From a checkpoint of a small transformer trained on Wikipedia: MLP 320 SwiGLU.
MLP neurons of a small language model. Each row is named by its layer, matrix (gate and up: input weights) and neuron, and shows model dimensions 0-255. Each number is 128 + 24 x the weight over its row's rms, rounded and kept within 0 to 255. Numbers have three digits each. A neuron's up and down rows have the sign that makes its largest values positive.
After each neuron's rows, "fires on" lists the tokens most often at its 100 highest values on Wikipedia text that the model never trained on. A number after a token or word is its count.

L5.gate217:126117177126114141111074126128108154112114143131162113148124140103074132125134078170150090171159152128119141112135112129113131144184145123098151142129138145090164109170138124109156149121108135091097103088161156107129108102087133121143115119124099158098147112115126148192158163122137140097124159136101111146136133146109120129159118157140141121162106119149135154126160148143109125168135125150138101141155121177125142136068139072142124131154158167171083117099125160160123128106113080144165105102129107092148115133141112168135115112123101093130124143138085123150093159134132132137130139094128145152139132158079136138123124110151108149186147129153166141131124135129146130129143115161102113105132146101153153147124120174101128133078168123151113135101154128114147096145064078
L5.up217:105128157094091109112122167163137084120154159121151092183123146160168104119151117150122151142160117140104133169144138119059155103159119132152120151148080110104126131115124123133109124143153169111144121135157105130165123168124102156138191142074079130068129133122116141138136152140153123134114124115166113136151104095113169114106140120131112105153086158135147124168135112120104138092125105122124113146142120111137107170146137094149108138163142113157122147103141109105103136127150102102102138145181145136135096129137154116107092156104096112148159103098144125112115170134147149164143129162118130156145067171149115139128115098134105164139131140166186106150147152113134092155144135128122099151120128119130113169100133183159165115108135122143091125124141141129141100177100108
fires on: "ent" 28, "ant" 24, "or" 9, "ow" 6

L2.gate39:106126128118104161118098123124081108091121129084113161101128136122127093116122123164114130108166127095119125093108105142154141136126164102117133156120120094140132172110094133098107183123115125125151130101148081129128138140132135101097156073113120131108160119139150142124147149085152067112109151116098142088129161158092160114062112121157137112131124118114104110136145119138128116104148113073099106132105102115147112120098131135147140115097112133129086129104119094079124147112167104126111137156123092149160153126122113105169110170146096126175148155118151126177129174118092101140113134071138149166116131158102150095130137124183127122179105084090091139099141092122143098109135144142125141146144152155113105115134133139152086116071137143130145109116114129131172095141123105
L2.up39:094156135157106168137102134126102129081139136098114125124159116141123119149128104161144143127149141126133137138106057128140140129153149086159154157108098134097090112137123111105127162109146140172142142084134135096129128133113128115084125123109131157152143124148160145100158146113170130101129118115081148111128132154114169123116119115152129144111125152169118125163139117176126123115140115118112111115121091124115076106082088105137131141116093100135128130135052137105142132095169102127089125154151127125167137071119116107158169114174144162191154153100161126175123157169098115099117123116084142144135132139166119099175103154124130145152121096090107130123072091120152141095128119159134151150139158141143097141116122148155130129061140168124142114140117141136127120148151148
fires on: " per" 36, " Christ" 27, " Per" 20, " ind" 17

L5.gate257:138128120139138141136098091145143112139136128117143163136121125112147112129137128133122138139102100107113105104129184111166159139085181097145115137155149105140162157189148106117116136135134109140144134114129154119120108144104140140094170095166164163127131150148141163124127136090126193170148103140094088133178107114156125137151090138163162132102111093100106125145143157161146142132150156087138123143110140120092165120121120095147145104094147120141108113129098145117115107087095140121196123091129117119124106121143096121165140169104165146144108127050107144139121116119084149124062107108128114115093110091101117123132140110126148077131111123116134137132160116115161097119140150126141095162111108102113144142138089149170134080128135108116177111118134106087112128081134126
L5.up257:135152115168072121115123129148188127084134131107106153151144132116150151120166164109140114093137131129167108112129176089097144115095168124154071165145117158142120119104109128135101103137118102148171097097107155136139139112139062138103125143115160117126164168136110162136108112157137120179115083105158116136143117087135110120130156140104129098094123129129130079120130122120111154070105069102144121139134083138141139121097128146125144099132129171116105146150154156131122081158090126171119145130156182137111097127092127067142108145139106109157119110159130122122130127118143128166102099121075156133126102097119126134125148110095150106151139142110150170139144134109102071158103123152137094110116094107112120112138136093130164080113093125127106139134140123135126125124116126
fires on: " se" 38, " ex" 23, "ast" 17, " them" 7, "it" 6

L4.gate206:167054147138136073105126098149169100132071135138109154165128083096158133156143083125141163156113115165116107112109096131127102096109125107155136115146119117139112102115110149103111153133065150135164108146122138118153103084154118104142147113111112118133164107160171120084099135134112099108150123071135111123147149120144105125094072113126120136100128159173124152096136104110143135129135121111129147170162136080132135090125150120103116114155130115145132155121167142111151155121085096138099127098182112134131141129129139088090118138111117134146172165128132141093131085110160095142148117110149128147151102094118142120154130118123120155150125139096167176107107075131169128169116138142112135134151122108102147119137148113127112157155080118115104145137132096152115099128158147
L4.up206:114099160115137142122136154117162116129116150160117183153159146115128142129135126090140139097103140131104125125125105134143097124165113089150145095158156122108102133139098136107135151109097136126135099091126127110137081153089124106145107083108127125115127090183149106101103148107137106114139128097126149124107118070159109116101075136146132173109128111167108126133148079114165160144106159133131131130127119126125113097105133091078107118147171120129162164105141137127114148146114116148123141154162133176118140145115163130073100103135135092163155177131117123116143113104152098138152107149109105135129142077092134104139120088097117124099164132128173150135156100088134110175100126199126108119166153156143128122110125120123128122134147181109103152152149131155089116108194120
fires on: "fer" 39, "mer" 32, " inter" 12, "ject" 6, "off" 5

L4.gate131:131095167080169111101133124154133115187130124122143184131130153129149120148125117164117112151132190072131141111171141168104111149114120096131134145182107135154129140096158129104107120104129089111125102132151136100137077136092113115176133144113145138113130113144133138131133138143138168117159130166164123168127160117090101139131090147132130183136101107114136154080108122122149149139147129096136133125096145166113103106118127113105123140114165138104104132125092143129124100150103152123148140097122106112128121125109134102132146142101120133156105154154115167123141157158155136127110126148083125149148140139139126117103090127154121120130169195100138141103110115130129179097133082106065139107166102149127109119120096149118127118115158174130115150070135091142134174076084102
L4.up131:120145157106163159109138112113098142127122132120098134148165156130169093141087128153126103160104113129158143116127173114131126152099095123174107166151136080130098062120138107122098151111153113092137108113085070128095155099132130126172131115093119103141152107101122143119149168119127101112141153130112156089106140076098160145144133124144156180132139137089122143122138102138204104097153104118139143106093110145156130157150140088111139115152093151120130113137142140163146130122102146109163129141164125091188089151108100109153098112110112090123126104145125142135126114098107111143143135148129159117136148154151097134138098112117135164177177141123093154100133117112110156130125134115144115140124132124124132130093116129099108081161124134138092147111166151160093141155073135
fires on: "enc" 61, "duc" 26, " produc" 10

L2.gate125:109129127157099172167140146119123121131136156139148154125125136134144159145094105109152133116152164112111086161162170095111110114153092170175124127153128125117107101107054157167113134146097156144132170092148106152079162127102112153121160120110161136103139115112104133110133116126166114184104128114073150089170118124130105112123120168151138126149084074108161101088186124126109131175115109124119103154123107155151082107104138105147184144124163151132156100126113139155123090126164097111125141185096127105113100101129128126106139180106117119142112115128150135116134128118138132154143121134167121108124138106129128154090157140152105096164128080134125101102141102133134124150116142133150129130134100137144125143112103147156138161156124139165131118073154139084125140126137133
L2.up125:099114146118108138141144125127095090150172139141163169104110121106128121114140075121090153136142115088070123116143110148097110137154107181126123118149116113133157130122075199110157148138117132127133112141153143083128138139111099119097123128090123129150150126199141129110114136098140155146117113135147115155130116107155124134110128079142109124093129133128133144113150139121114115123155108154154150180169114160070075120086139123169132157133129090131129156097134158109126133121118081127128133086058143117159171130083115120102131150125118180106169118141116118132135140135182126098155143145115111069137161157133155125145155123111113136119144152114145060113138119113110095141117136147109123145127121129130124111122130145143071133136121148155131089143135135156069137107167121
fires on: " All" 26, " Ele" 15, " My" 15, "mp" 14, " Com" 12, " Off" 9

L2.gate208:135140141138160142129171157146149136112106110148112116167136103136124113137150133100146138135132127114171124151123138136107128124125126115146061134101145124142137086160131139110103085106109187123079140126077122115089068108172118078153202121089149131117140136125170115077133145149153110126134146096115093133124136149128117137110087137107114110142137121153122136147137108125157101120154123134136115130122113151084138142115102143155168128092106120083106175141066166123100122142141151126106188115161135128127116146159072146101163156120097143161124177090119097131167136113111131113130102143131113180131187135094138125108158120135100116104126119120142134145126159159146080130141122158146149149153175127148150134137121098149138120130135121147148126183105146173137111111114116
L2.up208:144174131159127113104135176128168146112103130129078094127167130150138115109127110115117158128147111118164136155113135126113199137141163122166076132092157110134117113154137123119073110121145125150083096103088115106093136111155105124149152154091134130157133133100141149104144167125125126121101095082095127143153127161137116148125104098148115125124123108149131134164134133108171094135117128097149144137118114088122152154132121143136215152085123110107136158130122167143129122093143166104143141078129191160095099106097124129152133163129098101157105166115117102117161144100181130127131148133115139161123171106120093111103165106118117127133150104111125156123152164133143099138140157170165143126122144150125174142106127128167149112131139146120108151128152142158151102093099126
fires on: " ex" 77, " Ex" 21

L2.gate55:084089113117116092131108111118121168141102114155131092138146126066099143132156117146131131166115098133153139134144109115131117126120137128147127112135110111099138090097164151143081110094124187117084118139112158119101117086120135106135118125092110151147146082128126177090146128144148109141119115138120173121145126123109094113122094129185180148155150141139150097086129096135138106094125147118102117156160112132099121165131099094107125117148106127134070116145117135095119157149137122118104183135160127124137138080119107125100116131131129076143109149105140140113081166131097135101114134150119096120139138096160147136132122123187104113114151177117144113124157177173101111135123139130073115128144136105146158145127140159144160057122085136149104096095141129137145145094146101
L2.up55:139120094165119119095108123128149091123158152100140108097159111097137128119085085151097151124110130097101170145138133097107134155096149099149140130157113122134119114099156157125084098100159096079133089095136109150138110149120110144161126138144107154131113106149152133100145144132126130073155115192141123132099083113147120157121106111150164120150146124119118128106162104157128094147104156152083137113125135149126126184167110102107083124167131120132063128078123147105104132151157125100117161112174103118131086111112142114165132139134136121144121115135129129102114107166139156065099122132130140134152127090107126103132142094133153124160103121112161133127163170133115097106125106130134134154141181152140107104114121163124181105134142134142101122060167146142113117104092116
fires on: "ission" 22, "ion" 22, " offic" 20, "ourt" 14, "ution" 12, "enc" 7

L4.gate174:174130095092132114102113116137103130164129135137121147165151081139109085178122097118088110105150112129141159117110118141134098146148132135133086128140139126112123091154103130119156153129133155099126112118136117142114134136121127166197109153131106110133126108116183152098126127127180122119109097114124132122094152127088173087128115134116142139146140152123135159093155126146152105168124160131125099183156083191088134134147114085130118084148102111100106145086149141113136109164161090134178130129153088148147141115143093087164120162108105093078110135137116083109133110126090138106140097162101105103119163146114093110117113135183101150135117139108129133117132169124135115110115147118092150151146125137102089115097083120151141124145144146119103145116109161141131178137103117
L4.up174:139132114155150120125148102142111137144144126090154123131126144168121145152154104170158164153146149187123100127137151144143123119123168131130139111106134156143151100120146113148112094059121124087103120120105085138122128157137114090128105108103072130132137133130103166093126140138150162123120152138142084072141140134155138095087100132079152177166155131113109139080184101147154099088118077129091110093106169136136083149126115139157117161104111133098125122158099170139136157144130163160112144163134139134144100149099135137160114138137122192179124144126105141095103145137120124120119187114109139134139157104106109105121126091127162117140123121161171091131165145140157145131116143125101150126176160151133122146142143146170141124150140110132115134103124118136112114163108159
fires on: "enc" 60, "anc" 28

L5.gate121:125150134120119109115129126171103131118125130130125154116116129140076103123150112102128105179162134156095122101131148155172150169121138155136130097160101085093114125134141107189139132087111133140090150138135146103115157113129134115136108108130088128121144095149151100150184154137131135074142112176139146081108128111194116177119137136118097105150118109098120143126117129137129093114128127141097119094115123148135092140136136088109123131114140161143155087090097122155131086124112109183119169161129103106143124108131152141126067134133140130076112105132135106167138119099152109139104125158145162139154137099151116147094166081126162156163160133124141108102091154158089139156148153135128123152164148116092123143110079132106110117122141101092137127115173123079125139169100133
L5.up121:110149190125101105150104172140174110134134141084087091129134123083099126130103104104138102115168114173152149131106148145129113125113068129133118081142127119148114182142136111155130124103190118110134126132169091106150153138108143093135131135133145144164160128130137120146125154121095160112149124171138139083127110084122099174117138136104156151129106135141152112110091089093099079075101142188157119140148124104133144108121105133131155154112175164126155093104078136142149132133136142138136131150136119110129168131121181149093116146122129154083139148138104096101165118130102104138104132122117157114158124131144132103088083117119126187141145141143118144115130150145116111125140140091168186121172130125076150134112111139110156139120136136128123129113155144105129145119107147
fires on: "g" 14, "eg" 9, "ract" 8, "ent" 8, "enc" 7, "ant" 6

L2.gate204:133121133124123107106124139110115144122092095132160131161121136133152152122126102122122173111142154161083168079146125139119116143105122133147122146113142106113139158138151147104128122136155121128086111112129085109189111124108124142183082125137074137110143120138158125167120155125125128103148122127087147110164139094116155117102116118112113133121156116098125109115106124100148105138154078165114100132128157155136151102123130152103107143101125151163124101124141141077145144186146136138112121099115181150110114112113120084095081153097133130131083127173129116056125151118131170131113148135118099121154181122135136159150072150140139146087160086100143161093092128134099148115200149091074126141149122111108128073138140113124122133133113126137117098130124150112110172155143109
L2.up204:108117108109150119157100145144132183131101122110129098115110155157149148161123105156091099156146091162149150129129094102091087132105118145151150138129110144105156163146139179143143102112139111102133153128129116134153130124090105118138133089141133106122142153091140143114150094110133114097168153116125094094099138122095115134147115115157134124124120158147161110084130119146131098128115099148099091156101163107142106104155123135128106164082124105107141153156116144119123143127121144146081139097133098071143110079135130123138140127112118098145048133116142087118133145128101146123114077131122157136150146067158160108154098080093160158107159150169122125107086173133149117087177129133092132131128157106150132106136147130131135136165142130112154159101194150107137136165119114
fires on: "enc" 61, " German" 26, " law" 4

L4.gate112:142150159160138110158115110116099105107169127132165150094146120123142106119161160128109098138105119120105122109154110115138070088159145107197141141117125167083128151112108151096099118155122137128132146094111126131112129140072134130135113153087113131117143074126160161113154125097155105107142131137114111170167127146103172127119138135087146137139110129090149088126087099128103162124154164104089116120126124102111156095103089106137141132166152143150150112127100123125148124144120142116076121145155160116093113122171110140123134107131125125165160129095120175128101196113116102129123176125110186108114127110080129169157132095131094099133103134117146148102097122132193121149142127145104109102122121104118099124098164095138126147132114129114125130090114143077156145127119095
L4.up112:118124112160155135120079119124083145133132143057164166106126143154109119137174143128115095172144141151113087161129091091132138097128162126128139167111167167096148155107105142102128125166141157131115132090111164163102130160096113090116149172102132158133121114143091125115147139105143104121118116148112115124158134131115125107135156126133143110118146121086083139115098155101119097120131165134128146086142091123097146112157081129144132098128131166171142147132110119131148142169111124147094120128159180097125078121119108171148112139171144144145134090072147152148114157152099074130138112102137138119131091097138128123134121082153106119180126099158154138103118103146144164128108152126134099126131155121094120129099182156144112139128120121120115121129089115076115131086137104
fires on: " per" 36, " New" 28, "ew" 19, " Cap" 7, " Per" 7